config = dict(
    n_kv_head=1,
    head_dim=64,
    d_mlp=1792,
    vocab_size=4096,
    activation='relu',
    norm='rmsnorm',
    norm_place='pre',
    parallel_block=False,
    init_std_up=0.0246,
    decay_fraction=0.416,
    decay_shape='linear',
    final_lr_fraction=0.0,
    batch_tokens=262144,
    seq_len=1024,
    train_tokens=1180000000,
)
MLP neurons of a small language model. Each row is named by its layer, matrix (up: input weights) and neuron, and shows model dimensions 144-239. Each number is 50 + 15 x the weight over its row's rms, rounded and kept within 0 to 99.
After each neuron's rows, "fires on" lists the tokens most often at its 100 highest values on Wikipedia text that the model never trained on.

L5.up809:60 28 58 55 52 35 57 64 41 61 52 48 40 60 41 32 56 47 72 69 62 58 50 73 10 66 42 94 79 66 82 51 44 34 47 20 60 80 62 67 37 51 59 64 19 45 63 24 72 54 17 35 63 47 55 41 45 60 92 59 36 14 76 49 46 48 49 33 13 57 53 54 65 49 40 38 46 43 50 64 54 81 37 70 37 39 46 33 36 50 54 39 27 32 52 56
fires on: " that", ", and", " example", " part"

L5.up754:42 23 55 30 66 72 53 52 37 66 49 39 51 63 56 64 47 61 42 55 43 53 47 62 47 35 44 09 45 45 72 25 32 44 33 38 70 40 37 55 25 58 61 66 32 44 36 60 45 67 61 43 46 68 64 36 40 40 44 62 45 55 70 46 56 59 70 62 70 41 38 85 56 44 63 56 03 57 47 43 66 67 49 45 63 55 39 49 58 38 57 60 62 70 50 64
fires on: " in", " at", " In", " At", " by"

L5.up978:39 33 66 47 45 47 46 50 48 59 45 36 60 47 55 38 64 41 54 44 46 18 46 66 21 38 55 40 61 62 65 53 50 45 43 44 69 48 36 30 39 76 64 79 59 63 43 50 66 38 53 46 53 57 52 31 67 47 45 70 24 53 45 44 32 43 62 60 68 81 45 52 20 48 44 43 67 38 36 61 52 60 36 44 40 37 58 44 57 44 57 54 63 58 45 48
fires on: ";", ", D", " D"

L5.up1537:59 71 43 70 41 41 64 48 48 33 60 35 45 16 49 53 12 61 58 28 72 67 44 58 53 63 37 24 48 70 51 38 46 38 36 55 43 63 53 49 70 47 33 35 51 64 36 61 41 51 46 46 43 61 50 25 21 24 52 24 68 54 53 82 46 36 46 39 56 42 63 33 65 78 46 39 14 73 50 64 28 50 52 59 79 27 36 55 67 43 45 35 40 75 46 44
fires on: " December ", " July ", " February ", " August ", " January ", " May "

L5.up944:41 50 53 54 49 38 73 58 51 55 34 42 48 61 36 60 67 50 68 51 39 40 43 35 56 56 69 50 53 25 01 38 46 38 54 66 38 56 66 27 47 43 63 46 47 49 40 49 39 31 28 56 30 61 40 37 56 75 69 48 43 45 27 40 24 60 59 42 64 61 35 58 77 72 38 60 62 66 48 78 70 41 36 61 59 20 32 36 55 48 76 65 53 52 41 52
fires on: " re", ".", " near", "ob", " around", " so"

L5.up515:47 33 37 43 24 21 66 72 77 74 66 84 27 44 50 61 62 73 56 47 84 26 41 40 48 61 45 60 37 58 52 40 62 49 17 33 65 76 06 60 31 65 49 44 59 59 66 51 61 45 50 55 56 46 41 36 57 43 36 47 54 40 64 51 49 36 61 34 56 69 65 43 29 65 40 31 43 47 64 39 57 07 69 40 69 25 46 38 71 43 37 47 62 71 63 36
fires on: "\" (", " | ", ".", "er and", ") (", " –"

L5.up310:47 41 17 50 64 78 71 26 66 65 45 24 50 61 21 51 74 64 78 61 40 76 25 48 64 48 63 43 70 35 55 49 54 37 71 57 63 56 36 41 63 52 36 35 22 79 50 37 47 36 63 41 51 40 69 89 48 80 43 37 74 48 24 72 47 47 66 61 55 47 83 36 65 44 37 68 35 53 23 58 49 57 52 70 33 18 68 33 24 29 77 41 35 39 75 52
fires on: "ot", " main", " North", "out", " east", " clos"

L5.up1725:52 75 68 26 54 23 55 47 35 51 13 49 35 51 33 62 50 41 59 50 77 75 45 60 34 49 60 71 59 72 57 75 59 35 21 24 30 46 52 64 34 49 56 68 51 53 67 42 52 53 59 52 65 37 69 32 38 57 39 66 39 85 69 11 37 55 75 49 53 67 69 59 45 55 56 53 22 69 69 29 54 35 73 35 51 58 23 57 36 28 93 60 29 77 33 40
fires on: " o", "ell", "is", " grow", " and", "2"

L5.up1578:25 66 41 73 31 49 52 06 50 55 58 57 64 38 41 52 52 41 42 62 48 12 47 41 57 75 73 46 79 59 56 25 56 31 42 65 51 59 45 41 56 23 46 51 53 49 59 35 50 44 65 66 50 52 57 62 72 40 51 46 48 54 59 81 50 43 43 60 81 36 50 55 37 40 09 57 64 64 51 70 33 62 45 52 32 48 17 51 53 54 61 36 37 50 26 68
fires on: " was", " went", " him", " came", "s", " games"

L5.up1764:39 56 28 44 48 42 67 51 51 48 47 65 43 70 26 49 37 37 56 63 31 60 18 34 65 62 44 46 53 54 61 48 50 63 42 74 42 59 67 43 49 66 45 70 33 21 81 39 30 31 20 78 60 35 45 50 66 61 77 55 47 66 61 50 37 73 54 62 49 89 44 60 27 57 72 42 58 44 46 35 65 51 49 37 32 49 52 46 68 41 41 46 44 88 47 57
fires on: " in", " (", " L", " D", "e"

L5.up801:32 70 35 51 30 51 40 45 69 38 48 65 44 33 43 30 53 47 40 42 30 51 52 62 56 55 46 67 51 39 44 38 42 64 82 73 90 49 70 58 46 56 60 80 93 54 62 67 38 40 36 26 42 67 49 79 35 40 66 49 53 59 40 59 42 50 43 51 63 62 44 71 41 47 44 55 33 21 63 57 49 71 62 40 51 27 43 53 15 77 69 27 61 68 54 42
fires on: " L", " d", " l", "iv", " State"

L5.up397:83 68 67 50 50 59 44 33 70 56 56 23 63 70 46 60 62 52 87 24 55 44 44 13 22 64 39 62 17 70 51 61 60 43 65 73 49 45 39 65 69 39 40 61 38 62 54 70 32 61 48 24 39 46 67 52 59 33 61 39 22 89 59 54 64 48 57 62 50 51 58 28 58 69 56 70 47 81 68 47 57 68 30 90 37 36 50 50 40 55 30 48 46 36 77 52
fires on: "==", " was", " he"

L5.up314:27 56 21 34 54 54 39 38 49 24 34 64 72 72 49 58 51 63 50 51 20 40 59 48 39 47 66 68 61 45 27 47 36 52 46 66 55 48 45 57 60 21 47 34 61 77 57 55 53 54 34 92 47 31 75 58 61 54 60 78 54 45 44 19 64 24 68 24 57 65 76 52 34 58 41 49 51 65 58 27 38 51 46 38 23 53 53 55 52 35 60 31 47 61 62 57
fires on: " par", " dis", " Par", " Bro", " his", "0"

L5.up1312:53 62 51 39 57 66 54 41 41 62 62 53 46 50 26 33 49 65 53 48 62 20 51 64 66 53 53 47 56 44 77 11 59 67 31 49 53 38 65 39 61 54 31 62 59 38 61 75 75 63 65 56 54 43 26 50 42 48 31 47 56 46 32 34 53 46 39 37 40 71 53 61 25 52 42 35 61 83 69 53 63 92 46 62 51 39 28 25 51 26 60 61 42 31 51 39
fires on: " f", " ne", "H", "F", "G", " Be"

L5.up1687:52 44 64 45 37 60 43 37 59 36 43 42 62 26 37 63 43 16 63 67 35 30 27 66 39 68 64 47 74 55 74 39 44 43 61 46 60 28 55 59 31 43 49 53 26 48 59 43 29 42 64 53 65 40 64 58 62 34 59 46 51 37 55 43 53 39 45 45 48 52 46 28 78 56 34 37 25 77 72 72 36 70 40 52 59 38 61 53 54 62 55 57 30 72 42 55
fires on: " S", " C", " F"

L5.up1579:57 46 47 40 42 22 47 16 46 69 48 61 58 51 45 66 50 35 37 62 44 46 54 33 25 41 66 68 50 43 68 58 45 60 40 29 52 40 47 62 80 55 59 59 37 59 56 47 26 36 54 54 42 52 84 45 50 56 71 38 47 57 58 28 40 39 57 47 18 42 53 43 75 81 40 56 69 30 51 52 46 48 84 79 39 69 45 37 36 49 55 73 62 54 49 65
fires on: "-", "ar", " \"", "ter"

L5.up1171:24 38 64 57 37 56 47 55 80 53 49 25 56 49 50 72 31 71 55 64 65 27 54 46 41 60 34 64 36 57 23 73 59 38 55 41 56 51 51 45 62 61 40 52 63 65 52 61 48 40 36 45 43 37 64 41 57 55 58 68 54 43 44 71 41 35 64 59 60 66 70 58 74 64 14 43 60 43 43 36 49 79 50 50 41 35 58 46 40 49 34 17 49 62 34 51
fires on: "1", ", ", " and", " (", "\n", " and "

L5.up1644:41 59 61 48 35 51 58 41 64 57 53 50 56 57 33 36 60 57 48 45 70 62 65 53 75 41 67 60 47 70 31 42 79 59 73 46 28 33 76 48 35 51 66 68 82 50 54 69 56 51 60 11 37 73 39 49 35 31 49 34 41 66 36 35 53 55 45 74 57 54 67 43 65 61 61 13 61 63 72 57 41 20 38 64 76 54 31 38 69 40 42 53 14 63 51 28
fires on: " b", " gener", "in", " loc", "omin", "ino"

L5.up1431:59 41 51 41 63 67 40 51 38 46 38 46 63 63 56 20 56 31 74 49 22 23 22 67 60 49 54 41 56 51 23 60 36 52 47 58 44 27 63 45 64 37 34 42 59 42 37 39 45 50 30 30 53 64 57 31 69 40 38 42 39 66 12 61 31 54 55 40 56 57 33 53 56 58 36 09 53 40 46 43 36 47 68 42 46 29 22 57 34 52 14 60 70 48 46 65
fires on: "ac", " Camp", "ess", " it", " head", " It"

L5.up1258:24 47 47 46 43 50 59 45 48 27 71 59 51 41 39 57 29 56 54 61 37 51 57 50 34 36 47 62 44 08 62 34 28 85 34 49 25 35 45 51 48 28 57 43 32 32 69 73 55 42 43 39 67 48 84 40 48 49 76 61 69 53 57 82 40 76 50 58 54 37 31 47 57 57 46 43 38 42 37 41 49 39 59 53 26 44 41 68 43 59 73 91 48 49 58 23
fires on: " bl", " m", " Bl", " v", " d"

L5.up1080:41 54 43 49 53 61 36 54 47 50 26 34 57 80 50 34 63 33 50 53 31 32 40 43 63 31 78 35 77 46 40 46 44 68 54 52 28 75 46 46 63 38 20 65 58 28 57 38 62 90 50 76 47 31 50 56 20 56 77 66 57 52 46 34 33 69 37 62 27 56 45 54 43 68 56 65 00 65 47 64 25 58 55 38 79 45 63 40 48 00 49 42 43 61 47 47
fires on: " under", " c", " F", "er", "h", " En"

L5.up1200:32 53 80 45 70 08 97 67 53 49 49 35 38 56 50 56 42 44 57 53 44 54 62 38 73 80 72 80 60 55 48 42 41 69 58 72 39 68 44 45 42 60 58 62 34 54 90 59 65 40 48 72 42 58 68 44 61 53 56 33 57 45 48 36 54 55 57 48 45 48 70 42 36 23 51 66 40 30 50 49 55 43 52 55 88 54 50 75 34 25 61 77 24 38 35 34
fires on: " pre", " post", " qu", "re", "ost"

L5.up1638:38 49 57 73 48 63 64 19 49 51 57 38 65 48 71 36 47 58 56 38 45 14 88 70 56 63 65 35 48 72 54 77 81 30 46 65 36 41 28 51 61 46 63 58 73 50 50 13 49 69 36 67 44 53 56 36 42 60 53 55 54 44 20 35 39 70 50 71 39 40 60 81 48 35 77 67 69 37 23 49 19 63 65 68 67 72 63 30 17 37 39 57 51 63 40 45
fires on: " rel", " n", " he", " pr", " br", " reg"

L5.up585:55 73 66 50 21 43 59 54 47 81 48 30 57 35 36 53 26 72 67 32 67 29 53 74 59 38 52 67 47 57 43 39 55 60 70 66 76 70 44 16 47 44 40 62 31 33 78 16 63 58 65 60 44 62 19 42 78 38 53 41 68 50 36 42 71 46 86 72 50 56 53 69 57 58 95 43 34 46 35 46 65 35 37 53 46 42 35 33 60 45 50 59 11 27 45 71
fires on: " there", "re", " There", ", there", " | ", "qu"

L5.up1325:68 59 47 51 55 43 50 34 50 63 53 63 53 53 49 39 44 67 52 58 48 46 22 52 51 37 65 67 49 49 58 49 71 45 30 75 67 40 68 56 41 53 45 73 41 43 28 57 39 42 30 54 34 52 56 52 37 38 73 34 45 58 51 53 52 64 55 60 48 70 28 60 34 63 42 48 60 57 67 66 68 63 65 45 72 33 56 58 33 42 67 66 51 70 68 63
fires on: " f", "f", "–", " F", "F", " l"

L5.up1714:35 65 30 63 64 41 71 35 59 91 28 69 78 48 37 57 36 64 58 10 74 84 48 41 26 57 58 17 52 41 44 38 55 40 59 52 40 20 51 20 49 38 77 55 55 53 78 38 43 44 65 26 75 48 14 86 71 67 56 69 60 61 39 33 42 68 48 36 71 47 52 35 41 67 13 40 50 67 42 65 61 55 49 55 47 52 38 45 76 70 62 75 41 47 49 46
fires on: "O", " to", " in", " comp", "5"

L5.up1525:26 60 31 60 48 64 45 31 18 49 69 36 47 61 66 57 28 56 36 46 50 68 53 49 54 71 54 61 70 53 58 36 29 63 38 50 63 50 29 29 55 52 58 53 42 45 54 46 54 27 29 34 67 63 42 62 55 28 55 46 50 45 62 55 46 64 68 58 50 40 35 46 54 69 48 52 73 55 56 32 47 57 51 41 25 30 15 40 47 43 34 62 39 49 49 58
fires on: "s", "is", " pol"

L5.up1190:44 45 28 59 53 33 45 35 43 52 46 59 25 59 43 57 75 69 45 54 78 79 45 74 21 40 26 49 31 57 55 27 68 44 39 85 44 52 49 25 32 45 58 76 30 49 63 28 57 45 60 61 49 74 48 67 62 43 77 59 40 31 55 59 54 32 59 46 47 39 49 52 58 52 49 24 36 65 51 72 58 68 33 57 64 35 58 69 54 46 60 47 10 55 39 61
fires on: " for", " after", "ing", ", for"

L5.up151:28 70 37 26 45 28 49 34 88 48 61 53 51 65 44 23 67 29 62 49 19 38 34 41 42 49 52 45 59 32 49 30 25 54 54 80 52 40 61 38 67 43 61 47 56 59 48 44 49 60 17 58 62 64 62 23 68 59 39 43 41 42 44 55 43 48 46 24 36 23 54 59 57 73 44 41 56 41 63 45 69 38 49 49 44 40 55 46 49 28 62 53 56 65 54 65
fires on: ".", " (", "–"

L5.up1520:42 24 49 48 53 37 59 57 83 74 54 68 28 51 46 79 26 65 52 26 61 51 26 59 62 76 63 54 33 42 54 48 39 52 53 56 64 38 45 36 30 56 86 58 66 32 50 34 35 44 73 72 36 29 65 47 60 42 40 62 27 50 44 58 66 31 45 56 59 52 58 54 51 60 81 65 32 46 55 43 30 47 56 45 44 60 54 49 49 36 44 72 69 12 40 69
fires on: " in", " as", " inv"

L5.up544:62 69 45 50 35 53 43 53 76 52 76 44 57 47 29 38 70 69 37 46 22 35 31 77 49 62 49 43 63 50 71 53 38 71 44 43 60 47 46 35 57 59 72 53 50 48 46 43 32 37 47 68 47 31 28 45 40 59 62 26 62 65 34 31 42 20 44 44 59 55 23 65 46 61 47 41 53 45 42 43 62 63 56 64 48 43 53 38 37 56 44 63 42 41 00 51
fires on: " H", " F", " St", " W", " De"

L5.up521:50 58 54 27 40 87 64 39 62 41 32 36 43 38 20 43 50 31 59 41 35 67 39 55 34 49 59 63 63 18 45 54 44 48 31 42 79 59 43 53 69 55 74 63 77 30 45 61 42 81 68 45 36 34 32 37 43 49 39 32 41 36 29 47 52 56 49 71 20 48 31 74 50 66 64 55 65 51 30 44 43 33 46 77 43 64 45 68 67 49 70 51 54 42 28 62
fires on: " Re", "e", " Je", " De", " re", " Ne"

L5.up465:65 61 11 57 39 54 47 75 48 31 35 43 58 24 42 69 65 55 36 30 57 60 42 43 40 33 06 42 55 48 41 43 00 37 51 55 66 65 65 52 48 51 72 62 49 30 53 50 37 40 60 59 65 29 36 46 65 30 58 50 60 87 46 67 48 55 68 70 37 59 24 30 66 39 54 56 37 58 84 86 46 58 48 73 32 50 52 50 41 37 62 37 39 18 61 49
fires on: " l", " L", " c", "al", "ost", " | T"

L5.up911:45 47 33 43 52 48 58 51 54 55 65 37 54 60 32 47 70 94 72 67 41 27 42 33 71 42 73 49 21 38 35 45 49 61 56 57 43 56 54 58 39 68 40 50 12 17 62 47 34 30 30 32 57 79 52 32 39 65 45 80 38 74 39 59 80 42 41 58 42 52 47 21 61 59 41 51 44 52 41 11 52 46 53 72 37 33 37 47 50 39 48 55 45 35 51 25
fires on: " c", " may", "C", " C", "G", "==C"

L5.up164:41 62 60 51 51 49 41 60 28 45 46 57 65 54 30 60 57 49 49 44 14 49 38 55 04 45 58 64 30 60 75 41 52 54 28 60 50 62 48 42 79 63 47 37 55 57 44 00 55 63 36 59 49 46 78 37 57 68 67 55 61 47 53 37 37 59 32 51 72 39 78 53 62 23 58 58 44 42 16 32 57 75 62 65 34 60 55 39 66 58 37 63 45 39 50 26
fires on: "it", " ", " set", " cont", "\n"

L5.up1371:51 46 70 49 58 40 40 39 71 71 28 58 41 51 54 55 59 50 52 55 40 47 38 41 45 09 47 65 63 78 40 38 47 37 47 34 38 59 42 66 67 70 54 33 52 33 45 63 29 57 50 34 48 33 53 75 61 43 60 45 51 70 48 52 39 59 62 63 54 39 45 62 60 67 35 21 43 52 55 39 49 52 48 45 32 34 38 68 38 40 69 46 44 91 54 76
fires on: " l", " L", "qu", "2", "ric", " game"

L5.up1271:54 37 79 44 60 70 58 34 44 77 42 75 38 50 61 28 57 55 57 63 49 50 58 35 52 59 69 32 85 28 30 43 62 72 35 48 37 59 28 69 54 48 37 56 74 46 45 41 09 63 42 48 61 49 26 36 54 33 56 41 39 47 33 84 81 85 52 53 53 50 38 62 54 34 42 19 50 44 54 36 45 67 49 59 30 32 51 56 43 48 32 60 36 66 52 40
fires on: " g", " \"B", " b", " B", "B", " (B"

L5.up1332:50 67 54 45 64 50 36 55 37 68 68 79 64 60 36 44 49 42 61 37 60 37 20 14 29 42 65 61 48 37 23 45 28 83 25 27 51 53 72 52 36 45 32 46 55 40 58 49 44 81 61 49 63 34 42 47 71 67 68 64 53 43 22 74 64 35 45 63 54 40 49 70 74 28 43 35 41 26 35 66 48 45 55 69 45 36 46 53 54 43 18 51 34 47 42 45
fires on: " am", " ar", " inst", " acc", " ab", " ag"

L5.up842:71 43 57 42 43 56 47 33 42 42 61 64 68 57 48 37 76 53 68 48 46 40 61 58 56 61 54 45 67 38 53 57 60 61 48 30 32 65 36 43 45 40 63 59 45 73 47 38 28 68 26 54 33 71 66 48 20 68 62 51 52 75 70 44 76 67 40 61 24 42 33 06 41 61 67 87 65 37 59 54 41 40 45 29 70 50 46 70 66 28 48 70 47 42 47 37
fires on: "\n\n", " c", "por"

L5.up1299:34 54 42 36 48 19 62 53 30 36 37 68 54 43 27 47 38 57 48 52 72 42 30 47 58 47 32 83 27 26 63 50 23 62 51 67 77 39 42 40 52 60 75 57 51 74 53 51 65 32 55 52 36 64 39 42 57 60 58 30 52 64 31 35 53 47 21 60 55 55 35 64 58 46 56 71 47 37 51 70 83 82 47 75 56 31 54 54 82 22 55 28 44 67 42 53
fires on: " \"", " sub", " pro", " t", " out"

L5.up874:47 43 36 44 49 35 38 47 44 43 29 23 38 31 63 61 61 40 56 39 12 46 36 69 70 55 25 51 48 47 68 61 63 55 42 42 69 35 48 32 47 44 39 60 24 63 58 64 79 56 35 58 71 73 34 40 56 73 52 40 72 36 41 49 83 41 64 45 36 62 36 59 82 71 82 46 43 65 82 36 64 51 51 17 33 33 60 65 44 43 79 41 73 53 30 45
fires on: " em", "c", " =", " inc", "or", " |"

L5.up403:47 51 37 62 44 40 63 54 42 32 52 55 31 66 46 61 54 49 39 44 64 66 60 50 56 55 39 44 18 37 62 57 81 57 44 45 66 63 49 40 48 57 39 67 24 76 57 75 45 37 36 36 48 41 44 67 66 55 56 75 91 31 41 71 48 12 71 52 27 59 36 32 40 60 65 75 64 54 38 33 41 53 40 45 24 55 40 41 13 38 26 63 40 58 56 51
fires on: "==", "/", " /", " for", " |  |  |"

L5.up1196:39 61 90 66 47 50 49 44 25 70 52 63 46 47 84 37 50 47 46 56 47 74 72 59 71 33 71 69 48 52 41 73 37 57 58 56 36 71 51 77 54 44 62 40 44 52 29 61 56 40 44 67 64 51 70 35 30 28 56 54 29 63 50 56 42 20 50 39 42 70 58 58 13 25 39 29 24 66 45 56 48 57 47 15 71 43 69 49 46 53 37 46 25 62 47 55
fires on: " R", "m", " pre", "^{", " prot", "arter"

L5.up644:17 37 48 37 34 43 43 59 76 52 42 74 51 51 35 56 41 40 51 57 58 54 48 56 75 50 57 31 42 33 42 65 29 43 43 57 66 46 46 71 71 28 38 54 41 57 42 36 27 41 70 76 29 54 54 68 53 53 51 39 42 34 44 34 57 47 44 49 45 89 61 49 44 49 35 65 52 50 82 60 46 58 52 59 57 72 32 50 25 68 41 47 38 58 62 45
fires on: " E", " P", " the", " J", " B", "P"

L5.up885:75 51 61 47 29 22 82 60 32 64 50 66 66 46 49 61 45 66 35 28 66 58 46 47 73 69 56 63 47 57 38 49 51 60 57 68 29 47 19 50 64 67 57 48 54 59 27 51 47 29 31 56 46 43 49 30 74 69 43 43 38 52 54 24 56 64 43 61 48 22 63 80 59 40 31 32 32 60 47 62 52 40 42 47 57 41 58 39 62 51 18 66 55 51 61 38
fires on: "er", " T", "or", "av", "y", " | "

L5.up160:84 64 36 45 44 53 49 46 56 39 62 52 32 54 49 51 26 55 62 49 74 45 75 61 37 52 48 64 26 42 56 28 31 45 52 55 55 56 28 66 29 37 79 49 40 37 49 55 53 28 49 83 41 52 42 53 51 78 48 40 50 33 55 47 74 43 45 29 35 75 78 45 52 56 73 46 33 58 54 49 97 55 47 56 47 36 40 68 26 03 48 35 47 55 43 29
fires on: " in", "1", "T", " into", " fl", "lo"

L5.up1491:44 43 59 75 55 55 32 40 82 42 35 59 62 87 63 52 57 41 54 72 51 40 31 63 39 28 65 46 50 45 40 31 48 39 61 45 39 47 34 44 92 21 50 63 31 32 47 67 57 60 35 47 63 27 30 46 46 38 42 43 52 58 66 28 60 39 45 66 36 42 51 43 46 50 73 64 29 47 66 27 68 42 68 42 33 47 34 63 59 33 38 52 56 46 62 64
fires on: "2", "1", "|---|---|---|---"

L5.up548:34 57 67 42 42 30 54 69 61 31 53 59 41 24 39 72 63 55 60 87 29 30 62 55 43 52 32 39 56 41 60 43 42 59 62 56 40 50 41 44 55 59 33 45 32 49 32 44 83 41 48 61 22 44 35 50 42 47 33 55 53 46 43 42 56 56 44 53 41 60 64 54 50 64 49 52 57 53 30 63 61 22 59 63 47 46 60 62 49 67 63 51 50 50 13 43
fires on: " v", "v", " V"